MLP neurons of a small language model. Each row is named by its layer, matrix (up: input weights; down: output weights) and neuron, and shows model dimensions 0-127. Each number is 128 + 24 x the weight over its row's rms, rounded and kept within 0 to 255. Numbers have three digits each.
Before each neuron's rows is what it responds to, as a language model described it from the Wikipedia text at the highest values.

Before list-item names. Bullet dashes, table pipes and list commas that begin a new entry, usually just before a person's or team's name, e.g. "- Alicia Keys", "| Mother Needham", "Numskull, and".
L10.up583:105108081135150137142099109122118150081122126145086126110144147122137136124163167103113088123106106110154136107163109182153112148135154146152123120079130101120162130142164096116151172149129109153138095119114119120156128149106092099145113125142117098138128188079132108114163129140082110152110119131117132160097150125123122135118106104069154138149133157155176186134117110109097146153138
L10.down583:144101129117109118155143140122158121160112071122092112136129109133123131127125128118085131098109171093109113138101130114123104137111138104108109091105133158097174118122161140142170156164120117127109105113105127103110170100128127134152118093128116146221135123132160116153133175124122177110143115113127132097130132102124135100166146142135099110115118117118130142255156116127125120134122

Line break ending rows. Line-break tokens ending a wiki table row after a closing pipe, or ending a paragraph after a final period.
L10.up40:124108102166156087140171109159105138151091167150153136115090106157145106121128124113123166148089165094147112118116109125117192138091141150095125144149128089140115081116150090115142112143127105126129110100138132101164107107143143110110145187114155128133108140094148098140090127120118113135145116124127157126147150086132111099105127156142124155111085173185128104107106124103117105102150
L10.down40:108123109144121122130137114128138103117102249125132102156144132131122109112101138121131159117124117128121130150122102127137090114135113105137132121178149108185091132105165124141134131153126111137114136136118120127153124151142150129103138145159163127181160129154139164123112124099124113137110124121147143135148116135101080157134153113154128145138146133094154129138113123149121096147132

Table row line breaks. Line breaks closing a wiki table row after the final pipe, as in sports stats tables, plus breaks ending a paragraph before a heading or list; rarely word-start pieces like Sil.
L9.up57:062131108184141143108153122138145094150113173103123101146141195114115109170112083114102168130176126100105107125119104149126123101082137113147121178110134128181145155134121102068141174092122121137090117072122123143129137149157102129134102125116137133122093131151121125114143184101142099120132123127098124134141161115118142065105093110121126185153101148091126120089119141105118087156124
L9.down57:122136124132117088151115092130097125163153233185106132141115093082128091107100117100167166109127153099132124117145134133112106103136145103123129106172139115162145139117092154163167116109127115128129125137120132159130138113083112104134143162127168116103123099124127150131133160109140109117176087132150119154146137122133089129168147142110137136119100131125124124081116153093108158150098

Connectors inside names and lists. Joining words and marks inside list items, table rows, headings and titles, such as "and" before a final name, "&" between performers, "as" in cast lists, and dashes in team names.
L9.up509:119157149148136109121078099169109147118130143129123173105137117149173127131141156111149124149129148128116156139119142141091143159112156096101128160105052133123169122137106134137126130107137132120136133112145093132142139159094108129126138114135113150115105163104133086095169113106104102184145130080112147173140107073165100160123123119089085139134119148130147148125137117102104111145157
L9.down509:094117113123139169121154134110127094158114149158102123133144122167108168142138127122114134139087111105125125133127112087174113162119118151123107152107132107127177117145132144150130101139146112121137138133078132125133115110111144134180149128180134146160085117138093091144125122141129184122075108115103161133118127129088164102120161085144152143152144146141160162178146119152170143158136

Relation or role nouns. Nouns (or their opening pieces) naming a person's relation or role before that person is named in biographies, e.g. wife, father, fellow, principal, advisor.
L7.up433:124074140109145120168160096124124150132101105138160116101136113124153111195128147120086123133101141138137136140097111111134149173122142125133115130093101104117159085138141155144121186094128163121120176118137077065122141112121159145133138148127111171166118107117101142119100120140109133132091155113107113156104118128163106144135132135122146147120184101170094167133139174161109122101147
L7.down433:149141124151119162147122119117134113118088104168125097140137119107117134194115147116089132088130133138136141096141113131099116131149145108138108111134117124117148136151119127124106137123111153094111144143153138093109138117143093161142145099114118148209138116139114142122141156111128146125103099085154104106141130116130131162106152127166135127124120123106172093255151127100129176144090

Word-completing suffix pieces. Final subword pieces that finish a word split into parts, mostly in biography or history prose, such as ing in schooling/boxing, ure in tenure/gesture, age in montage.
L7.up375:153123117112158137129133134126151133117096084149120136182132151131146127185117112145140115142140140114103126177089107142136163109119181110120132166101106103142111121121154126128128124084163199119131158121157117162094114127158156113086142133162151141170110122113130139095126104161108126139110133125116137156141139138147113116110113076157105133160086121165141111118116112114121076160146
L7.down375:118113129145094098149133157109082126120134083126118130167112137129167116113120108167105102115116186126117136141148130126153145154110126151120143118135114134115102122126066128131087072147145087161122148092165122140145114127158133112132130125128118152255153131151083101107155159134134141114128115123150105135112122110092148109119097142103121128148144140065096147217117099120135141127111

Predicate start after subject. The first word of a clause's predicate right after its subject or intro phrase, mostly verbs like were, weighed, reported, arrived; sometimes prepositions (over, through) or table pipes.
L10.up642:131149103122131149123123139169112128119120122117109091119102166110119121102135106142103075141092166139126122122130150188148167128117142057133095112156129172155121096116145096088129110128127139101123072114109097119168145106126144071143140119131080133132123104124091136113187110141131137115099115131117129112171142109174106105129111131133084158176134156143109092136062167131115144153150
L10.down642:103135122120146128129146123120131129096126122127122118135118115125099102133158111121164129120114120145142107138084154087113134135140148132134154116095126141133106093109122149104152144094113095119107140175119129106122098132128171123131117141153146106255105134124128104140114140168095094129103130145142092120146089100133091129145124136136144111127132120162150123255100114116130176137122

Name-initial word pieces. Opening word piece of a split proper name, mostly first names in tables and lists after | or commas (N-ina, N-ancy, L-isa), plus places (N-ormandy) and some table numbers.
L10.up746:147141114161117160118130160148106105128124126116136155136160147138134163127154130120111137144119146152129149144119125169124158116122147096130169115121162079158179134134154123122159144120150130122159084138106130091116126072069126120104120123149147126129151169090071134136121128142096143105129118112110107118106156155138139092130140107143093122173129148136076171092106185164135135111126
L10.down746:116146126163145144076135146140142103122156150148161127163133148135064146142159135113119154166147127147134117111137168118106144071141116140171108106116120177083079159114170128130136110156115157110098136108154105174122076121122111128107156122123132148152119147159104137183131140133117121145141168137105134122129100177141136125141128105135123124132116076106100079096148142171088128088086

Verbs and separators before complements. Reporting or intention verbs whose object clause follows (wants, claimed, saying, believed), and colons or pipes after years or titles in lists and tables.
L9.up10:133155121126120132099105101149153141150162139141139119114141124122145101105058148157127127159127137125102121099158144138128165135119146084108130109162116120141098152166141123143169135127117103163143078126148150119154121133105112132089142132134075146105094117126100109113133135142124133144106170121113150150157114100149088154110134140115085133171124167088116135130115133124145166147127
L9.down10:116105068137127144119106151140105152140111103147134156131165117131108157137152195131094136146145101125146101132171144115103186117127081124154136148116112147131140120102159120115120167167120122136117108157121126153117079083125164138130122107151155102123095118139098125122142147159110138106103125123107123086160153141121118095097117099130087152125099161102118132176133089104112118112108

Table row boundaries. Line breaks ending a pipe-delimited table row (league standings, stats, discographies) and first cell tokens after a pipe; more weakly, word-initial fragments after long prose clauses, such as (w, sub, dis.
L7.up188:105126137153093149107104096152140161102131150183175168137127137123173113130111167124118147139132129113162100125083148114094145119102091128157081171106111104181055122150161102104145133114120139111138158100128138123149108099111133140083160158106123134117164139106152133124139137049148120135128129143126136153107117120117115102121140152105142153127056143159175110116111144132138123149116
L7.down188:169163135119111142143160128098117085101145097084069091118127095121083191142115105150162101184096144129159119096145137134069142139156167157110107117088126122147130106127136092097124139150101119108113133172084083139127187125128121154146134142158138088130098070102143118122150165140090131127154112096135116144134152145141126146118117143156112135096149126116123170113096177126148119127136

Foreign name letters. Single letters or diacritic characters early inside foreign proper names or words, mostly Slavic, French and Arabic, e.g. Smrž, Djibril, Nina.
L7.up102:130138133190125138092123154173115120154126144151144143128141098154152139099138104109060153173137129147118136113154149126113152103144136106120099140116145164145158072133114173122117117115148107120134149139098096128145106133110135145140129139097137103119093149136152130159132158107175127122084113101120142151126172114138088152170109186114110190171128173131126187100166132104134119123104
L7.down102:102114137106116134102131130121109156135125141129142137134102114119125179112161155102150132136123171124162120157158162132168125150135117137127122089116176090111162116095130145156110098112141118120132127126151103153123108104140083132153146129135112176160141155125097140141119136137093119116102107175131149058120095120133154069116147112136094142148123162138106107122140164128094101121161

Personal first names. Given names, or their final word pieces, opening a full name in cast lists, tables and credits, e.g. Paul, Arthur, Mich|ael; also "and" or "as" linking names.
L10.up99:146093120109130158102138122120125130157079131130124150115134110135134131126126175082113104172146126146129121125104117162166193128125116095118149152138088084137190107143095119128144142046133163125158118152119077100161123130087129070113131138119087143126108177101080122117141166149112090154055137127103154133160115125142130107149135124095108137143146121158135160118138160137128123171137
L10.down99:160131114099138186101104116113119135147112117131175123108176139139119182122173135103126120104149151140157130116090144091131173181133133127105122114134122129117130107087139126118125105138139112123119109155178107060113145092140128116123156169154101116071136144126106107116138153129130147122129109096117143127157126113159108154128128138129115136148164113140137081186130153072120098129162

Verb stems in predicates. Main-verb stems and their pieces right after a subject, "and" or "to", often before an inflection, as in collect, travel(ed), walk(ed), pass(ing).
L10.up628:101138104126104126171129122132129126140134120117151078136172135127139144105126116145127085195102162129131112128130151146125159143093140105127125147153143155166150075129146154105125126110137131118133113170166124089145144119083115117118155122148078117132120137137073132139129133135134142139127101166098088135115147121140100142109132130116092089140133102155118166121087145155153121101188
L10.down628:106115106103113161086148139133119137136144098127106143148138153142119149090115109146118149169075184133147108118128155109155109128128116131117106107135108165182133126133130112144107130146101095120116124158131129139117065171107130123095140144117129137184125116118111101140170180124104136098128134170153109142147147142130129144113131130129124133102101083096127137204093135134146107147168

Word-initial fragment pieces. First piece of a word or number that tokenizes into several parts, especially surname onsets like N(edow) and number chunks like 6(7,)000 in tables; also un(ited), miss(ing).
L9.up670:123138117177172174115157144199120139115128118167130115097153129154135107152138132092070103194116156160129129107131154110105130096167153128159119158099126103151118131116143148151148096115136113118135147148125125130131094117108155149073124088063130162105139175113146106128109136154105111150154146088144082130179132152132127117149146146141080142176105145169142127097106090114151125138130
L9.down670:097087128125140117158095125126155123123105153133114124087159162125124110100113156142137100129145169150142093091153164171070111107118107156164137104168124140146109132137139124123104143103105163161148103108118126150130129138138135132124127097141120136138132128139109118115148093112160169162108131135129121138122110143162125150175152136108125116144136119118155106095132174117148115157196

Predicate-start after subject. The first token of a verb phrase right after a sentence's subject in biographical or historical narrative, such as f(iled), would, had, also, he.
L9.up522:124113121139163159140119178115094176097131095130157110123147099121153106153104108127117126182128132158134133121109160157122120140077163151119091148111124136108131081192119118123173155085126154128149096151106144130151143087146150097161165138136130153091181147138155129124167132127152134145119110131132132130134132126125148141125147146106125093155088108127109118106121143159152137143140
L9.down522:139128144129114118131121163185114116154165130136129116125092110138125186142158167145108102156139147164138086088129119108111159071102124175091117141142141141137108099165150172165137144130109149090137145165117160109105151136137108099104132145140099113095132114113146174143086104137110119125140142143137106120087174114085132138125112154143087101115119129067106161132091168105147104125140

Person subject before verb. Sentence-initial person subjects just before their verb in biographies: he/He, a surname's final piece (Gibs-on, F-oster), or and/then/later after one.
L10.up754:093105103103139121163124122164091152135129127138142099094126127066120138126167132124098081193153145121134129118121134091118151122073100134096111191150117139144106104164137084150165134110120130144141086133099124151147121126066120100115093116135125101107136083108123143163106110130115097125158138124126140137148144136150122124138136156078132133116129129152131149115076135117124106167184
L10.down754:103101148134158121128118155143114154116113078134125155087109127098120145158155112141129147133133139125165153092117136132106174116113088124164127135187182134068124127178127113122113151112098129140137131160168149132114103168135097113121143130097160098121145145148119161111127105179122108152128140110126121105128164107130136112172185125089102137120119161112058134191162127154115128130131

Verb pieces after to. Completing pieces of verbs and gerunds, often after "to" or mid-word, in varied prose: to cover, raising, disseminating, benefit.
L9.up736:110135079089157143128097119111116093095123104113136160089138144114109103155127126137124090144117151109113100113149108107112117117074172121140090182106108099148127121191108152134098136105136095088148111143175114170132118117108105090107102123113124136133099144117114081099115115155112127134133099130092107154119102135136157148152153109109158143089137128147128132150105125136213092145122
L9.down736:126090128116130097142099112157102073148156080152124118150132133124130121153138133091131174139112115133104188150144136109138101134130165149156115090168103138129106123088125132115141095165155116137126136112093137106136136094118112093133135120097147102168123142103128117141116108133083144141135093166115114154112116136107160124075149151112134105124126111092142138182150132150129110142126

Completed verb before its object. Final piece or inflection of a transitive verb just after its subject, before the object or clause: reve-als, compl-ains, call-ing, felt that.
L7.up262:148147116139122145122161117164158115150127124146150117148179138122120137122129128130126087150128150078131095141117159163183128139102158082142132125151148160130134108194101131123160139105064119153144131131178176104143132104139134087126126089139098127132143114083092120138130167160152118200162125167125089127157172125129140146113124114125098122134134132138136138112080153113143170148162
L7.down262:161152124127141102084163152162149122170110136153105121112132139130146153128125108143182144135114133152132134089113088148130101104125153100128127133161145101163135121131155136069104078103125132162103127146139142130136090155133093115125160138123151142163128089123114148143122174099109131154126119121159096145157111126141123143135119108095156143116166164091134185127114076133127106110095

Conjunction in section headings. Mostly "and" joining two nouns inside Wikipedia section headings, e.g. Geography and geology, Development and release, Early life and career; weaker on other coordinating "and"/"&" and table separators.
L7.up48:149112113140167068152100133126098103149137101109114151115110172112127135124151123139162102132137107125128150145176089113141133131133114113135116144144133105140131128132127140118116101136125124165074141155067125090107092131136121117120125151152107134110119120086135118103166119137097152108141157106122184093121135108131134104119122142075146171164078170132144154088160126156096115118159
L7.down48:141115115135085148111134164142135122146129119120104127126135162099147104101126151089101129108125138129136092128107144120078123102136144116099153114130124108170139137113178119146145119120121133120121133102144134153178134108104128125106165081126134132192144121117123156187130153104128135124126145143129095115177107152135123111146132125125104125134144131123115097181099159142175139120132